Weights of a small GPT-style language model, trained from scratch on English Wikipedia: 8 layers.
MLP neurons of a small language model. Each row is named by its layer, matrix (down: output weights) and neuron, and shows model dimensions 304-495. Each number is 500 + 50 x the weight over its row's rms, rounded and kept within 0 to 999. Numbers have three digits each. A neuron's up and down rows have the sign that makes its largest values positive.
Before each neuron's rows, "raises" lists the tokens whose logits its output raises most directly, leaving later layers aside.

raises: "b", "br", "cl", "v", "cle"
L5.down5109:399469519510534537482517451503516539469424559478452468632440637459517587481540550455410485509561426431529471468528533469416502512525537466532559529471411557570478507488469587478486451481546501531527497472499493502534577538450465459498501536506578510530477560411446413534453494504439502554583542511447467474515477483564469519438488515614379542441523439521549426570554592386430458464443597464561522441530524511522472521473552420489393558532514467465521620485514567561464522588499446532463545476509514476554518474489457603490462536533480471494496574526478435606496512555559499550

raises: "hours", "years ", "months", "months ", "Vic"
L5.down850:534405577473557492577519521500448554487407481538495470640506476540479548445471461523545474522488547516498472487538397550552467465581484487445490509466497498577438442596516541502566517489613538551474482476384414534467449457530539448492553524490460572430534550488458532478611545490594454428558455436526507523422478522478489447598466512489580531505588540522419645448529435482550547580428502502458509499552492488569514542491541519449507561483544518459407518469510465503428528580474508522452472446496471456499527563485511442496470459543446512592509549566568516520418548505455535571

raises: ". ", "., ", ".; ", "Their ", ".\" "
L5.down2201:544445479511494546430515502561554511417485461503512424498552574545446543501445515496469497576447488513493443564471432478509537583542489555510488481450544505457518569451490478521498406504569419478493517523514564438452402568574407507453463590430480503407527402507505473514501537385514442493478457506479415521560587566451496438498476339478513509488459545449556507535505431424442470467454543445458562502490556422445405593438504489538403508571482488518512502431415506533583543400526473453544562537493546418473524559460551447500505471524457426572449492562524563500484572490490493539

raises: "- ", "| ", "For ", "\n  ", "Loc"
L5.down5133:491510534480486450535516414516439503443524487434490503460575497484495521434486383424509537460528427483571503512424323365496506482538506501523484559546619511515540520461489555531504548455550488483486470580457501459535461411555483376468488550555502523483389533535544435474422481508428535425546493512510448422450509458518526510508472447558483616549468459503486511452571465569465561450533513435475529413528521524419472524466414479536525446469467531452504528570454454484434534500563446426527473576502442527568547529529449494478594527493574553555478496487495488605461546467504456564

raises: "such ", "including ", "like ", "other ", "among "
L5.down2154:495499519509528514511444495446538541448534545538618441493526471566505526515505474532499491482432538520482485572465460462544544546586464487380466437516473519409528411524427477528510483455495497470482428478454521483415432476525477448541502461457537479524462532507453490473489487553479564488570463410523627494487560498619498534444415475434503530528535389458550482524413556425496481548477481540556618547528480387491496455503520447459402494487450417531503469490536568501482514541534504502505470510474455617439544543510539435490471554555492479428516600496466577462535694560549564532

raises: "opened ", "named ", "attended ", "created ", "decided "
L5.down3060:403481504496571413551483468488524514537483459415570461486523546526443479496568467550436553458484614486461463524470498586488535501477430493542558434539554509444477517499609452469431440472561468574432497615484508590423503455510506583533462357524554500445485539529531533442491515530491536483492458496473508518485511503447530526396492445577450432480509433508470428548456413503452493529521589492491442460453518436540566565494481472452447533423469514447530424509529521445570503540514492505542414545511583449510504555507551543367487513540559463355397516509538396545478558419471480536

raises: "film ", "film", "films", "films ", "feature "
L5.down5162:489447435414485474571507463412521507579464504410444495492545444559492533449523485528512528545473516416452501562545490567517532431517483463509543487611587399499430435522566497541459469450485556476440440476471531436454549421565458532546430551492473475526455506544547527452501492450611562531509480419471461413514536468464591550475433475419487610481564418449502457555557418521504461454456519532507465414529585533385515588526440543508452461541505476441493518516452586529510536588668500532473504540457523460470464446402469483495478527577567520446427410448526464449506475474522397491

raises: "- ", "=== ", "==", "===", "== "
L5.down2856:545461470455489497421499513534490488472570517409460480472521500482547529494583483448458546555511537458509477524511293249533409467450497539577409537532527498489508526528464454529421481459441532439493440470475517452479533583561488515489445462529508553502484546476471509470506390481504514535543522487526504514521541455515515532451545464484355538499513551492468541493516524408511520470506502499469519512471505510511480531491509491432537487581435543502532505539523515502480481482518513500461473567506527548471578572487497556459423447542475515484533515527558447543545757463448492468

raises: "There ", "These ", "The ", "In ", "It "
L5.down3571:515489500581482452436520487436538457549514431514518507475554515624518459453506436538599501500473422551514523527466428268467475441478548537523473559625542561493538430488596466515480520402419479595496471509462459519454506588551646534513472422483490493510537460507477466561533427502478633431465475434469500543463537375516508514522463464508345457517533545401436508516469518321453489572494551489536552560503503442490509552507506499491448435615500467462505503539460512480518446524429480466488432467449437599487437499494507627457506548549559538458447530542520576563536731518481537487

raises: "point ", "point", "points ", "points", "place"
L5.down1132:451492463497402470455518446512502557476477584532508574489421600526490454476531509453502493523575452511517442470514503464480546499429490466482556604551514550528486486508605467457528474508497582499595557478484558460505611508519530547578404511466530489459463572584565496507543531502468502431513516404480511500498527523571494524539547519536443457555500596557471577579381584446510431418518491503471477445473531472514452491502499509553553489415534504529427392497515482468488532496545565553576395630599512546413458537518453485477580497506384419484606543501478544478420549432579527544

raises: "soundtrack ", "Studio ", "music ", "comedy ", "producer "
L5.down200:588431461542532412479526610508459539538517543471515542590475446454465504355482555544523558441476513398470456629462513482498516488574511503442497483471536524452503496484559477522563509459538456505558506465574496544518518451456443514495559529451585452455577478447533468494544523508571489555494546519543415564454457498482469525478538485461490500612485513551533508454501513539555475529530491473452550494519399449427564444489470462493539630410554498484493642526522525415504591531497444370557510497455519483415504489527609537521486481618563434497519496513480558480509428508554488517

raises: "significant ", "important ", "worth ", "good ", "popular "
L5.down1431:454437486461458519507504511552576447424474542420482540540442549520474409496520496541511494547489519453551504529493468526491501538504483430413567510470477595572521386541492513485576473490595515582553456530520530585467511533423573513503515385494575532578485513518450519442493517580428479544515502554509489491536528432450449515511564511537578548400449480531557469461545569414501574551529342443484514430495477418297567529446546486550461513552527455473519496530518534462500481530451499603570441395551640582422618528519489507382418474597663453448443523523463440573523455553479474514

raises: "or ", "leading ", "such ", "& ", "US "
L5.down3980:483516483459472464502519522466498413469532552508433369589485484488467528509440545564549505448488455456484545511497620507405512501549511497514561532450476550549416437530525541555470511484544454533492478498535466461499523485468543573448453510524510456286499554619554508557526497544474523447458625496474550495534436518547564561467541467484419600456574469444523583378553517573498529497460499506503499551517453455485533574530467490539484487420381488487504440511629492466500520482516503546457479494449377432535479461505572543470512510534476486538508575461484396534488607464566464417